python train.py --n_layer=14 --d_model=160 --n_head=2 --n_kv_head=1 --head_dim=64 --d_mlp=320 --vocab_size=3076 --activation="gelu" --norm="layernorm" --norm_place="pre" --norm_eps=1e-05 --positions="rope" --rope_base=1680.0 --rope_fraction=1.0 --qk_norm=false --attn_scale=0.125 --bias="qkv" --tie_embeddings=true --parallel_block=true --init="normal" --init_std_qkv=0.0332 --init_std_o=0.0 --init_std_up=0.0332 --init_std_down=0.0 --optimizer="muon_variant" --lr=0.0112 --lr_mult_up=0.76 --beta1=0.93 --lr_head=0.00539 --grad_clip=1.0 --warmup_steps=200 --schedule="cos" --final_lr_fraction=0.0 --batch_tokens=16384 --seq_len=384 --doc_mask=true --train_tokens=96140000 --steps=5868 --dataset="wikipedia_en"
MLP neurons of a small language model. Each row is named by its layer, matrix (up: input weights; down: output weights) and neuron, and shows model dimensions 32-159. Each number is 128 + 32 x the weight over its row's rms, rounded and kept within 0 to 255. Numbers have three digits each.
After each neuron's rows, "fires on" lists the tokens most often at its 100 highest values on Wikipedia text that the model never trained on.

L9.up60:123084168121164156121147065181064103132127113128087141108080127106029117141179142113110062107162110155103169085127111147174132156125147090139221107190097135123138117132151149099175152124082118141182145110104153124175081165148135143177100143109119130154124139099165175185153121149113098131081141126168113089137140118166130178153153152148085149106087107095126151125106127109122078201146
L9.down60:086109131185131129175156101137178171125157119102074124110141138128203094104170125170143169153151162143103145111104132142142083123222140155156105135110192133165098111105101108110076149114150176078071133104141069105114167127134121071094096126113126123134108125156123153126110130084075140124124038096121229163136124150087109087111113124113149114157150186132142099116081139174192120151106
fires on: "of ", "-", ", ", "ed "

L5.up222:073114181130130159127067178154118106135124231144156130156139109153113141162156116104099124152061127170130133132085120117134135175100081139114132173139073090080125158154174066148062158091151173164131128081118225062205136124161139139170125133148137112125094132172116110133096117164067134154139119125083108180151112186092108076092108132105160149147158076117153098144125124149109146059131
L5.down222:069133067151161145099141131193080141167164134090100138084080077114093063102132103125189107210082116144123070093124190094156133143148091140195083105125111103114164128084158106141129070153208129139089183160060140168132132111140063161163173112154160155165108125094066100138103115142090149108156157063121159121175143121126086093077136168104121128143134086102150152097135128162142123172134
fires on: "as", "er", "y", "es", "us", "u"

L5.up236:139108139127156183074137095162170128118071162100118119107104135164153086093168094097098118122117135092180162080187131164126118102121169104135109089150140160149099141140136126101217171090189098086136084157107141134095141108181127103141165101137117104089139047134105138140182122118111135178140089157141130073087132083133168120190083089117103077124132128161123107140147103107166152163150
L5.down236:128077125088073135137131102137085134106134131129135116108148083140131071105093137164114132121093108091080174123123166157194131100114124164124139114215121118133104142184120110164141129174139122091126124123152075068149140133103110106176106137067164131111194105107169122111149176161177075089068165150064133179145095160083170114159120118148184123110167115110089113203138175096141162143142
fires on: "p", "fac", "po", "Cour", "cep", "cour"

L5.up64:165096085140090148055093136140166159130100106140081041185126128128091153106153132078127091103159168115141140140098096099136190147107162095168173109135199169124124140168079152077069189073150108093204171123131113154166103146163144141118155106103102151186160116094123166121186140117165160134158099121148148139147152139128118142100115095127152080129096093109158121126109147110077099145070
L5.down64:083116112122119108170137221057150145139173104115148123120127135186160179200109187117136182152114093089174141112146131178068134103155137083109108118211132151070150097165077116127111136157124157098103042208095174158124131132143098129146125126137127165087087203159087115158109154169145083109111145095099117112098130111133149147163110160106135147134103037116082117100118080144146090141124
fires on: "ad", "i", "ill", "all", "oo", "ab"

L3.up51:110111140152119079166084123177120093123107092093137114159074088206109160115084114162164171142125088143066225156112147218116157144061113117131126158104090140128168154149140150095118126115159126079103073139123101147070093140142140122123095176092164101197093126144163163083162132123083112135099112113133133092087048118120154166099154141141121079170138145167107118108133174124127089101148
L3.down51:094118073115143109112174119094152145216156141158135135157116102109118135176174089201113170158111117121089146106141154109133147126086104132098103125100124157127147129089102098151110167152093084176160167187180078118086156135129102078117183167156140181121132131135106149049150137140164174165103148072163189121151114113127135119184117081153165084114054128152100126106177081090078045101144
fires on: "t", "j", "J"

L6.up293:140089124141139099140127143123087115123089104132155116102114107116161105120161146147124126162150140100042091143107132093133105166079103178101163103125120142137139108059183117107131139097180159110157100090090072076186163179115139114158093072121141142133153142119117161175160111132092131183144088156142176172126105137155094098179178102142167089072145075094173152105128149167076044194157
L6.down293:101150101091154109160112081137149155118143137163126167159141157093097136146109091082125121136085127133110144125098126132184180140106144185114120136127093129071107077083085149092162075161152138059154179138028102147136139175140134108106139106141136107130139063114131174137119080097107147093109129150137119103134123151056109107156162142089150123173093168160074154155133120103155093166154
fires on: "at ", "by ", "k", "-", "or", "of "

L8.up187:175078116094137137168122083111183142153075112109098090097196146111173144110128135090116111115138103107110185173138094107096107144096150137118164123105143104112081136077137106151091122085134075141145153111134106141143129151061152145206103168116111068138145177129155098127167100197172098120095179118146173089158116156143107120130134096158130094095148123063161095066148140143117135143131
L8.down187:104113114129109094093101199146109147130116168146162153084147114046095067095168188171099098131148128083106148150072075191096146122155097098156162131141161134117169100133095115117128129147129103053121124174166120183124127130114138086124118115110157138167184102135197132096140085063180157114117109118141157171138201138187176158107123151138128110145148115140067097107157079103143099088079
fires on: "up", "out", "th", "on", "over"

L3.up35:134150164161164115154075081062122188157124145131082116148114146172092128144111153068080181158158152102102176169101064162119143111101153171113162190112189074152148081141128089137082137162137144151178138143065124089130107093099091171158138122086167191089135066104058140118134102110115094170162151143165105167060118097119113128146122147149146167135157144110153135112136152096108162115126
L3.down35:077130099160137117131188133085119119147091143107184093156120115170130062159114127167092125126177094164176125132139064089134120125169073118091111085144097169094142134161143118142212130166099131115106102145197075171072128132145100107163177123143144106136148170119157158156142147180155116109071109133135138128131168139152192079086197104152090116167064121087094081122115141157133102174130
fires on: "ound", "ung", "According ", "-", "Other ", ": "

L9.up13:150093190069121154127159118113067139088137140139109119069087139059148168080109103125100104093079164097140073119115167177143112109101117124131099122141138162128173069128143144130174146144145136143138179060122082157146138134131072099147074150083116155194165095149164109096095140167100130082168168089176105191168172138106100123141118164118120098144112145040174106121133112157117129174149
L9.down13:103115172102127157146102176143091177143097157086104082115198055154165085158127141079096145196136123108104131167120069152146101092140149131151097113174107102123181135133046127132122112138145166104046122153052121132085134122112146055183149113146082143136124101114143082174151143141120168145106175106124169163129086121148120167135166134090196132150125086158124164125123121110132124101127
fires on: "ak", "as", "ik", "k", "at", "ag"

L11.up75:126141159144156160115129159150173103085151133075188110104117089128130122177101129085146108163079103142127107164089141130070117127129141096049155120138092148140127138142170134120155093095088177185140169103128119107151182136157122106189141136137137148144169084114126147156174081139155082123131071140120091074170109217126096110128151159169143164128057112131146115052101137110159153134169
L11.down75:119122096112114135167121130094115158188110104170144129096139149107147096062130098135155135116086134200180153119181146150125172090136138115197117143193089126129112124127136100113131109112136073078127126163095076135090159135107198141070113103110090159089088169140169091142094160126141108125149132026154194153135151064141148145126090112099144130118163129093147119161114126098105086132082
fires on: "| ", "–", "um", "it", "b"

L5.up235:083122174098123166129164094118134137136156175117134215154056080132133126093111182146159151121108112126089139108097103101142150083116146137112122171097202123157171095141156108094099140107143095136107086149211106136133055193109117102126099214061110141073147145120155093137126174093126099104096141105185132134084098131109184143116095119187086123168151137142151072117165160108097142069147
L5.down235:121127106075127105162156114152072112184127175142170149071107157087159094121143115144144167112058129181089153159057121153134124122112151120154125127125162110162134124119085107137092134163154068161124084117208112139158067113165100153141088107141134164178091088110195140075129138240113097187120121089108121169147100159139097126140127105106131149135150101122076060064160129098142138101108
fires on: "t", "ts", "ans", "an", "an ", "te"

L6.up228:147051150103167113130165152106121167156138169131108144156171135084136074138114090123102138107079125040094085120142077190107086137126082144190134126147100110099114137149104113149130171123151132125166144093119095069141157141138126147164076089100137180102138160176117214122133136187152167075139160099112140195190126122101144142143108147096125058053168132088117177096092127126116115109086
L6.down228:129141109141149111119097050079094147177085149118108112107107101164139164156107068155195123168131134061109079119134135073181127095104140085147143132159116138118139080108172089112186180115155102099138154141167144137159182148117101083108092083084151156131149131077133130078154149179156117117080177060154161098168069083169149109134106103166194126132124183155130140103140121136180118173169
fires on: "as", "al", "at", "ish", "y", "z"

L3.up119:148136085120131060126066119144126129163106149122126139130098083138142196095100105131126074127078109160116205110056127135142148164102118158149083122098093079160121129144118106135134168111108203121121140121112148172097111105153191186146105200137115217137130156130173150110149072139135167061179141180107149170151135133124094131183114132071093154169124100105119111141136128156100111118109
L3.down119:083150127148175110136147169083125134174093107170060132095108148203092078200086122162117110088136115180106150187109163083166094104167141118100133083096119154062087199144089170153114123163145132121107136094090134163119165095146128089130164139169141067168117122123114154067157127161145160119097147127166159110110115160112083154084093051144162126154113122113145140111101141129148135096098
fires on: "t ", ".", "in ", "or ", "and ", "on "

L9.up88:087137162120151137103145065220064140096142140145094137106117140169109133119142128127159050179170119115132083082131181169116119085145138106132135147128064156111102137115094155186086132118159145123115133100151142152188132166133138135185150105201108096168106140136165097189097163155097121101162131151152175090149121092186155056137089101068133155163147076131072126083071120155077083101138
L9.down88:121177091105129103180134155080069117119164114141103149148118119112181183101123128102074141123060144134092120108188115106167137078133110158173150160141130105110224090151145187108125126113114136181155094127124133119141119084070101072148095111105139190141138134146032139091179159139147133149106120116124075060183117114139168109145130150178123118087118147108177098119118168150083096136151
fires on: "wh", "m", "3", "0", "K"

L5.up246:124066125113170168154089167155100151144141123146113097157094145164111129134157136109132122089171141138150055090219123174117100196187091120166166146138075159152117126117132150190065115114162146100141129147120148119113109148128100119168130074150108101129139182136137171067080102112173147108129146034076077169198164172134066127148123088159176141128119168124164119109106092144118119095094
L5.down246:188119137085125117137186119126151197208124129144086143113129111110167106121077097161113179155091100146124146123092158143109046089073112087154084127153146121120120129149127073090101096132133145104150175195143097130119171122127134089118090102141179174179112110121157169185132169133107137133109101120117128150171046095121106131038117137185194137124107069106145166139185140179090129161116
fires on: "as", "sh", "st", "qu", ": ", "z"

L11.up103:108130118095112153106113132180147131129103137177163144168086161154085090154187094128191080114118107162154131149120122146160132101062104058127058139114055151141158176154095181157082166168105097139075124090147140192103165071128127122112117118125117165141090096085172120086099122135114039151139119098120100191159129118146116194139164149143134099156129183137080159146106133129101167119066
L11.down103:139138139125068117102142118117097105128132158158142107127177178096102109170125090142156124199118122121162073143122086121105124179121183124124170165104132155092138162079129118166107109144127087186172122119076155038176118112137095147099096159120070140110130213110110148082166101098054114126213166140122113126177143156134181146154166102109138102107185138119169079098145031108090118144097
fires on: "t", "s", "g", "int", "Y", "ar"

L11.up234:100095151136126130110091092132144139183086117118135171114092173146119137109150168181119081160164120129115111133128121137093156103108180085042180162151146187133102102068161094145137187104148133106118132125113099103128092110163123183110133166103135103076131179119119114134094078071109124175118207231117124144100113160143165092174172120192133110089106148033092069171150096126097097167128
L11.down234:096095148138171113120127131151107170075133144139111125160096134144131083141110144188089142095188163137131157159095165142082185163176122163145125169129092132173159129130077113129113098125132104134074152142048141173162101140114131132108080103110116125082131088131163088145109051165131127149094038106150170163112092120124124115144146136157146117096143128186050141094053113098167130173077
fires on: ", ", "of ", "; ", "-", "South ", "l"

L5.up303:135116111146144109086086130110109126052124091093096098164118150131202156127105099153091163046120082150148072138077190098091144114180159120199133129109127177146088174110149145113108142145139145157146144133145150168154051201150153122077128170126078109135162149089109163105148149125121126181140183140123168149110123129163145139073115115133100138105145176205155180115096124156145181122158
L5.down303:133122093088175142091081146144176141131107127115103092140116125108145104156140181152099145164126083120081069115083144093115064129129109186150093095145117145166132142103127111146127156105095104089088148165079122113138169161210171109108101137121172177169111106145086130105151188130229160146121108110112164167141167164187081098118117104106137094127086172095177115174172153120125102163164
fires on: "cons", "e", "ra", "irc", "Parliam"

L8.up192:116157123095134183128140098208135155094132164123089109116112139141149065101134083092137117133116169084122137087110127157101132149136130127121116095174172130134126108129153169113122144134131095108167112132182112194155129128178104095115113109085160139118141150114156219096163069117202148081057116041175109148146164136158150158095119122194132127139096146112111155070087100149094177135068
L8.down192:139176190128087099088138117145112113148173150135117062088141109155134078125120137104187132137144106089166110187133028179131113161075130173115094143186081155150136149111134114127147076110100072073108142158104057144124139161160146159116076151096114125111146116170137080091158166118101103138112153154166086133160127106141152173140110156103138098129140108138060148101154078105192194165134
fires on: "g", "ab", "ar", "ad", "ag", "ish"

L10.up132:096125158116129121154112108102119128107133112145092177100124153154165037106114169115180098098162115126058076152190082187136088125060112092169101058134146130110134118155164126181103119076168106111200178141157161099153115122172089117149125133163137102069137152078115160111153140155103151168152075126135143094106110128092118079140081109176063143151095193172102154144148122175126109133135
L10.down132:098142116125113158126114151087102105105117129093105117136084076132110112168165137108196122125174123115109156076143161146135148074145110165119126130170120108118158149141095107182124126085107110096183164101123060055107189107124162164134134100187082137181167198132146136117125079145187181145074140166138157080146110160079120165079148193160135162135103090095188137104070138066103167170168
fires on: "m", "ass", "rem", "é", "expl", "j"

L10.up301:106136135123173126169112128109102129118132149152113156128062109175113184121183124183172157110111086139178037121119156093088171094172107158118177170107089104132144059075163102114125123127091102128098160135147136047100127086085109126147119211136133122130157121143154102085086139134098125116204098180143154136121172122104144097153155164116139116120179085142131146115079113116126164183136
L10.down301:185165107155127071192088112123115123073119117112139134097092091113117067177105106066114166162146188110138103151178124096061122125155110144122146064099155189178088171104144159151138138088153161104132106195151111158092105134173130132160110179147151122123161149196112063113138067106112095141125156163117109107123106132124156110127099132119198151129106109106113062128155133125090120100133
fires on: "fi", "us", "no", "0", "4", "11"

L8.up56:110168128088071138079147089110131092145101107185084152148190203218160168084171130125116128160089121089144077114101093076110113126160127069087130118150127097166124131153139109168115137157142170150091123054150148143144091091059179180129122124103165181149136190144128121117166103063108131144125161146098163082115145124113092088113141067125090160119105134132144121141103134155170098105157
L8.down56:174180096177183097115161101191107106169140136155135125120108130124129100169142146144129158116152138140117128201128110115084170096188170093135114084119109107083134170137089111052095121134123177151115094108126156076108147145169104121135102130170107104143099123165156164205179063107200110144123129119124094099103150080159136140177082124068113118105110097115091085158069084171167166125129
fires on: "ev", "id", "if", "ess", "riv"

L9.up308:149152129119101118109127110062136117110099040086144141120054161126169171091139055128138204168092154132149139137196171124111089168152184096111147164183073097110139112166107143124156128115154085088116139143094124148160049153076134178111173166113148099088142124105144078158038094068112147139128176181150129127084152151159155141154135131139153084127084133096154106141174140185155127109125
L9.down308:120102129146095137132088078128185090216103081096106123147109102143096116138108171137157153121221139152138162097084123131176182108139126168150108123152140129085100112096091098146158193157088196172118165080115121117119109091125125099150095083144090214131132123159165144121201084134095099116120107124140145201128069083125178064134151147072088109116149140128146161156144146094089114135100
fires on: "B", ", ", "u", "-", "–"

L11.up114:169157067153159070136122155077119129088078106147132111078122159163116149152106097144138128121124103109117195063140111121116172176076163218108139113145096239109101169151145112184174124089049079152101174110141073136055073122157135124142147105112125109120176117108112145169150117179115104159169107157105084141139109126154126141118073133131128105085083083112116159119099163154092112128159
L11.down114:151118110101051118138139093113154127169150119054069145114107160139100176177140104113178081144164120106122129136128183097069068149158142203111090109102162155071081137190086118109129125151155152117127105151102155154122113077061182136102060154196152129098136130137125105122105118153124136136128147156144027176143135128130120118173170141128140194090111112139153171115165124118100106112094
fires on: "v", "j", "J", "k", "| "

L3.up12:098104121114133100083088151094200113117093178181124122126152107101095119105146088173228143173145078191151135149098178179134149144047164138077134152143154134085131126082179114153103102127164132137096105143124136182102141127133081098156111112161135091173119120175200133130095098189155126168096121141154142172132076153103130163092074113114168058111168145106120102122105111101146139113126
L3.down12:101130097100121149133186140079194157147104088111087125078135138132130169075104133134104196108133118185154136094141159156128124077150136181124076080210121089111206158130106183097118178088146101088118118101184224181083147107112094153139148093116146138161114119159142095121133131115143083187097152143114025128118107098132098148189136172130123157116082111142130109139094146144160106090102
fires on: "April ", "St", "°", "back ", "Ger"

L11.up100:089149125118090110101193122131120086090131132092113086125180115112167143161099164124117100102146142088117081149102113123056157115133126121106129035088142180138143091181181136158143117124048127155168126136098173157088089101179086027177096078178135129142178131183173136172110107124168138133140114099103076089099106109090136108151145135129092131141122147128156143133192126180155194124135
L11.down100:105184058137177113140142151107138073090161092138099139168102123101095139124114099149152177109109175115139135138116155133186114149136108165130100135160083138168125152116134093115152076135153116105157125123079126135174160139143178145053158156081119109147167115068196150068157121159109137149155129132155060126108150107048132163128164103100139113109100140063117130114148113069146072144159
fires on: "| ", "|"

L9.up218:152143133111129064121084098116196093106135099124074154108188141141133138128178122054098098151156133121180125148087133168106147125148145162111165085096089160103116182099154106155214098117133143148031145187151093150162125139097138124190140131130131148137136097091145125114157115144096122139165109134118139136117163093109104092150098133180079141125080185065165142112190139135064138147109
L9.down218:098144082108145184160162075099148130082132134144108088164175132130179144069172115186111140156106076181098081150194169112038142139119119171174117121104160145085138130163157129105146082113072122137158166156091113134154153157113085168113073115137118100094069121144129112137135152137114139213085148095122145119147156111105154130109038152108159162137175192126093123100094111168186113165082
fires on: "After ", "after ", "During ", "-", "began ", "ter"

L5.up142:131152128122145097063180122097136121164137141067114137142176084120191177131121134175158147123168148115088171191084151085161160055122145100116100155143113219144069199177158171125112118051098119095169150149098113128133095089129118112133160122113126112092132145034101107128121145153128154107150060176140097137112141128176134088148080143122183128109100092123112146153156135148146146116066
L5.down142:162106089142127152079157088111126178103092122145132092165108090123153144132152170163137131121123133071153122096090165083158124096171176115132130121063165174073113143136169113125112110087140090128144135123010141095175120144184178108157142159128149130153092096093103179125114129090096092178170132144142117128155068152173153066108115187190123126090139139127110169126145139066082168132074
fires on: "en", ". ", "\n", "si", "or", "el"

L8.up173:120133145117113111104136141122146150104110190149048096163123088130100088120155126083162087151169125127114093150169160167066166123083155068176119119082160074195150139161103127060129151117105137132128156129172174103181101131170089103114110099134161101172110193115122139125115103190121080152104066032123168152165132101143052131072124130172107144113206106135158141118141118143114160170135
L8.down173:105207090195137141110101141135201107136129157100081152107139135106126118110094147136115124128154151107132094174149112090139153172152141113108167131168095157137116026135093160105140121116163116129137125133095182150103115147154149114097167155104186174101130042180122099156105147139110169086067121173149141106158095076111176174144106175104130090079087093088124120109056177094141083123072
fires on: "ab", "end", "im", "air", "ag", "all"

L5.up117:123131088132144118109145131168136171119175159178122110112143107126092113142184178141172109065141104139130164136114141135125140146146135110173176089123156091139165102112201110081151169080094105138109084014151136169149079087112089124119152116113166150098130101109120124144154157137135129173079118117124128143119079097054095141213110125130153162131175156107153146097112105114087156116176
L5.down117:149096136119112126147141130122157145059143141102173154144141113141106117151152128140074093113158149165123126131152119143108148117096081165129107091090117120067120137130093158123130114159066126139088129114130122145070108181091149189131127121148149151104098153062178109167115119132175124099119077120085102102173161131094179213095135075050130147187062127180151115114162128112056120084131
fires on: "star", "war", "port", "Foot", "Coun", "coun"

L9.up254:160089119055110110115143104114126122103128121127123136157152121095099124106128155145110114103150143146141143164073125106155202112089101138115135120120167198195175146127141155126100145151165102182135100128145140139094083183118083151145090034142089100154153120121099010101145092112120128202172104186178164115065123114069166073139163117138079136131135123127098086132146164079175159136160
L9.down254:221103160107110144055147128150095131107115098137145113152095125096118136075102136104171096072084125191128165118122213095116145141132128141108119141150179161138124193111165095132097093155129112101112168149070129136162101137132166151125076111095123165165107126115126134110134055187067116211183122104136091135134107068133120045071161119144155147072117127114109150135129136091117162148101
fires on: "| ", "ed"

L9.up306:181186143091138115157130113101111106091157121101089150165153060152146166152093066152128144038078123163138131100141102134093213139139175165109076089173165171108133117138157125156126091075138133103136220150152122157116102169133086125169126127160150150124104164147077114043138173179084182128096119115178140085149060111129163143139091072134093111106115151107076130181134088121126116174182
L9.down306:177125154125138078091139126121128174092178164087165161082121103121068135100117158116108171181091187106161146141139135104090120127109190100148021144103127122140126155151116096134123178157089139118146118110103111063148121139113189131152136145135097079189124114115073111097109153101106049144146129159128056163176109110110154191114116122172116120125112078131123123109162101139149144165111
fires on: "j", "J", "ach", "ig", "-", "im"

L9.up1:123110116113158149092104114173123066117091108118134104079110090107118179080133137179139059138139054102107153105110100152141123135131129088138139132111115125153106127190142126154150120112120083089079128157095120134127149098191151158182105110128139165191190159068144148140168150104165116136082124143078138147128105099109097129180213102171100127148150074132117171163144139194130083165118
L9.down1:159125105121159088139100118137043137150125130121144166142131139163153161149128127131098165134122153137150087065125191100165154174159152147159075100127132091133136118125118126078153129182156190068162141119057133076145119196121149083131162098134162055077132061111098125078095142120099179128147150174176142130087145109106035099136144168111103135095133109156122099061144107128161145109138
fires on: "-", "and ", "| ", "To ", "on ", "yp"

L5.up58:165071146111048198123106130125142172117147120159133176116164086122141160113160174101155134122152095172134214142135164106105152104120148093177124142135187130127161091118127125174109136142063091162149057091129093111123095087102085104148130160090159094094114130193142159122131136114148166116170104115076172082081164140183125156088159066147110174096096138147178161197117122091143109082117
L5.down58:133101140135128118124102174155135113129152139150126202106091112150146102116060094139099160114152121171096085143140147126101163149101122085106036110165122086092063153091100137128148172139174118187099073148111109100150089097141131124148170102184165122119211194040195070133153107148146160134151168165085092120082143104139173101172156096099102131164142080171104142145102115109185117084090
fires on: "'", "ed", "e", "off", "inc", "er"

L11.up275:105181088133125142118150130167166102155087066123119142151135191088148184130086119105160165167104125103090141168158123180155145073222152102089127097141099123133184123118156196154041136146131144153129125077137184092155135123082081152122101083087134113129150158094122112146162125136167146087082122139071126123172160143132142138095143161092104096101132116112078147176119083125118134102152
L11.down275:170129109166170125135144116072122080111151131177090110156152156152134144118092196135106083115122100130171181151155157150181161159129158114148162104125117127111058111127137142120104086090130178131098190109086150077108128105117115109099068136149120203159115084090090155176157136105165095121148113100089124160092135152101129092116133148163124137113047095162116136089152165111113155106165
fires on: "fin", "if", "d", "gener", "id", "ent"

L10.up35:067109104115124146110150119123170116122120162130140090106151152129141085106163152140096132080148085072129135155145090217235159126112134122139146134122099113109119081097177107092065139196099187106157121089124105162085117155179121090173102149132089167132125120133055103147088183188141142130144114152136148089187172181139101103106096144086055160078164113165126084131172137100049133175151
L10.down35:094132079165105131190181130152136077146104174075110146139144151084144137101154091148163153142147105150100177112097131205178105154103145075136209125088133081081086093128128090119052166117182150145127114149075154129116144117135144114165094087117147095163096124116137111146113136162149138091114118155093136103153126102154119087166169123102118160166110077175124124095127120122161106092101
fires on: "wh", "it", "there", "event", "us", "clos"

L9.up273:132129165099152143154152166103137095100166153179143143154151164180131137145122160153154152081188115130179187119176141102175133118123163113114142108102089128060129148114191094144096155127089135056132152187156173079109149119117110177111119087133065187113127104088067104160048115184144146093121076139141072146142115113112124115110168095130052082083179090129183094090163146126107103116111
L9.down273:093116080125117151078141154131127103145194127126064102165108147137100130136184129137107180113160054158175120142179105133103103148099137173172136155168160120149143114075153186101104115117174135173091085145097172202086162147114106152098137052159129122149140106153104123139116175198100038150105109141115116159174121131116115108129110101091116112125141121155115175105143152097138114129077
fires on: "pr", "appear", "event", "rece", "u", "us"

L3.up106:195135200130113124118162147105124190163140172121149111141112147116105070163116132140141141087027141085115129102186145133075113155121143170193139172120135152104086136119126110112102155107201120065134111171111122123165144079120086102147110096067136131096127128125107173115099092110114131130059101148143120148215117117108144165139096147151115150168145118097157093130109150139193199104090
L3.down106:103096176136118163120143102164135121141035148144077168094119073126163095213123086115092161147122102039153111139088131141168106114108145138200103092168173144169161102087156081166106164139113104153121136150177137086196152094133124136161111140121117137154140164125118184161122118131128187151106166105078111106119125137085099146079107088112110116176133120086163097136174062122158110155153
fires on: "ish", "as", "equ", "cas", "Sh", "ay"

L10.up190:166130131171106179086093219089179143140132150116076126063109095126119139134137062119167058180083151129165161148139078179131153165112110164143132152136126129182148124121085125086113114105132140172084146075185141107095104144135120140110184049073113165153082111127121112199116108145153130207122119106130127143169181063144130109095123199181124115152144116098109132117132087142151115081098
L10.down190:065131144108150110120076108154127125161183100171079109138102113077114148157150113147186070131146124046141102111091094069147119115096104133164115136146128182169088130149147141141158113077137065150185092176091135167125117091118079121106091158092096083093166125093102134099166106142155162123136124199122114127150088135128112155133216217113135078122136173125083123127131153158118071146106
fires on: "th", "re", "is", "di", "and", "s"

L10.up275:097130184153106111072162088152119094166152095145063116181126100085144141074094124076125102116199105150123160117113098132158104118148156072141129159075061183140115194184166104133134086094111188159081106125127242134152145097178168072134105141097123121091121128134095111141167178117130136118139151124089121169185152099100159130115095205162162117137110159135085129115112114107149136117135
L10.down275:129127133100144159095166150135113103102048114198112061105086138120121099113100146178208128093177090186103102144074102055192115124206126112111149136125138170203134095175125105085113076134157153107057140094104152145156089142163150109131130163146135104170162084127089155151062127099095094152161113160168139122156114117071131111174117060092142107085111108122090157138111119137166135096072
fires on: "or", "\n", "ul", "ep", "cer", "effec"

L5.up173:078112122067147098156069096164064083129122165157085132115082112136116116107168136152156104099092108104134144096121123089123123148168178146170102196165071132104104064084123123106188166145113108140111168103119123078087106175137100127163123121108128129133104168161121127093133139219137150148138149156153119188118128173199093128126146114160170089115142178172146142175140108153161166129137
L5.down173:100092149139113143188157175118134107181106117153133143134114126133185130197180127165121082241070156118034108137103127088120118068119057175125121116159130163064187092163119116087176152086120160112099137112159131130102135157135127121112104155118140141159131163128126121160121160147113072135181156083120162146112107108155135123138143101112179107077144115154089142152112189106166097116066
fires on: "9", "us", "8"

L5.up240:149079142134132157149091148110173153228096063091188133094145162091120136129137077113124131141101067165129072122162137081092163092108183116100130163151201122139177125080108117117103117119129135117127141151139132079147105154079163120126114129174056097152181114095180116099140147158125169198137106198158121096120116149138088100082103102147065118119094129141129136126086089181130131165117
L5.down240:152125169131137148137159127163093096115191107172077139158117113100149113078167211113162072112116106095119141174114090110119049164163109170142203158070099136153104129126131083123140096195079105124131136124141115198120126150146153130109114137129101131148170047142158113081148153074142087098133119054090095138133159162129165190157082146140137132105105127127090138159188171119055114136133
fires on: "le", "on", "o"

L6.up286:143118159144133144109163140113080116192133133067182158109121160082172162112144064174122142114090155100189114133090121149103131177148131069198149134166139137143122089153201098133088123056157122142136146135160109102196094123088161039136157147165106081118130091108146167119129164134137121100147112108140125140108159100129141200149103093113107092079124091149197118161090174117129096177114
L6.down286:159088177211165136129098096096090122118126094152137090108147120121171120169135114141122157145135165070177165094155109147111096126097091164109149033040105130168122101106091126123110123122054081137194169138105095136102102140125167157085097124107162146144165135148127093114131091108101083118165188127133124142141144144075147130147166132154176170128132113152116136113172125119146134198148
fires on: "an", "e", "o", "as", "in", "ep"

L3.up305:101128136097138141098126117091095111110144179135107055126161157141135070118128143074135198163136138108054146128154191167097106100034147090168111177158197132156086177164152190110171132164133158057136148094139071153044117127128158133134161152163124106102119180075120143110161100098164107157123137169131143117116139105137099127134123100092185132114091159138133116113138095130070110160159
L3.down305:115137086096138130092086019142119139141129143135125138127128151085121122108117116136129120037106219200112164114081159103082130162174146193122147150096158146155151125096126154156134152115154093114103146104145061152191112097182178185138170083110170111128147136107171197138111128123136166077126156124095155117098124132201161106081125129066193111165116164136139112125135143094097088133140
fires on: ",", ":", "-", ": ", "?", ")"

L3.up182:141111136162191137091132144077099087145161157128108090110103127096156149099148112146123132168114065162106112149124060130099133172115134144137081184156070168149114110141104154091160165121130100114059177136123147150083066121125113107064131108092065151128062150133116173156097144107116202110153189060121153144040169128100079154137121144195130089131111211132168157141111127114148112110111
L3.down182:178089051136120153157081095132115217081125063120076111066157135094133121191149135148147139127135114097120157120182071132078086154113156135121068104115204142132146074124068115118192130085138142069130080082150125143148155106133184165126167128112108188112129131116150126104162150154102109125077130135162142182150169106110096124148191132081141145127163112185081164132133165099120173111102
fires on: "di", "Di"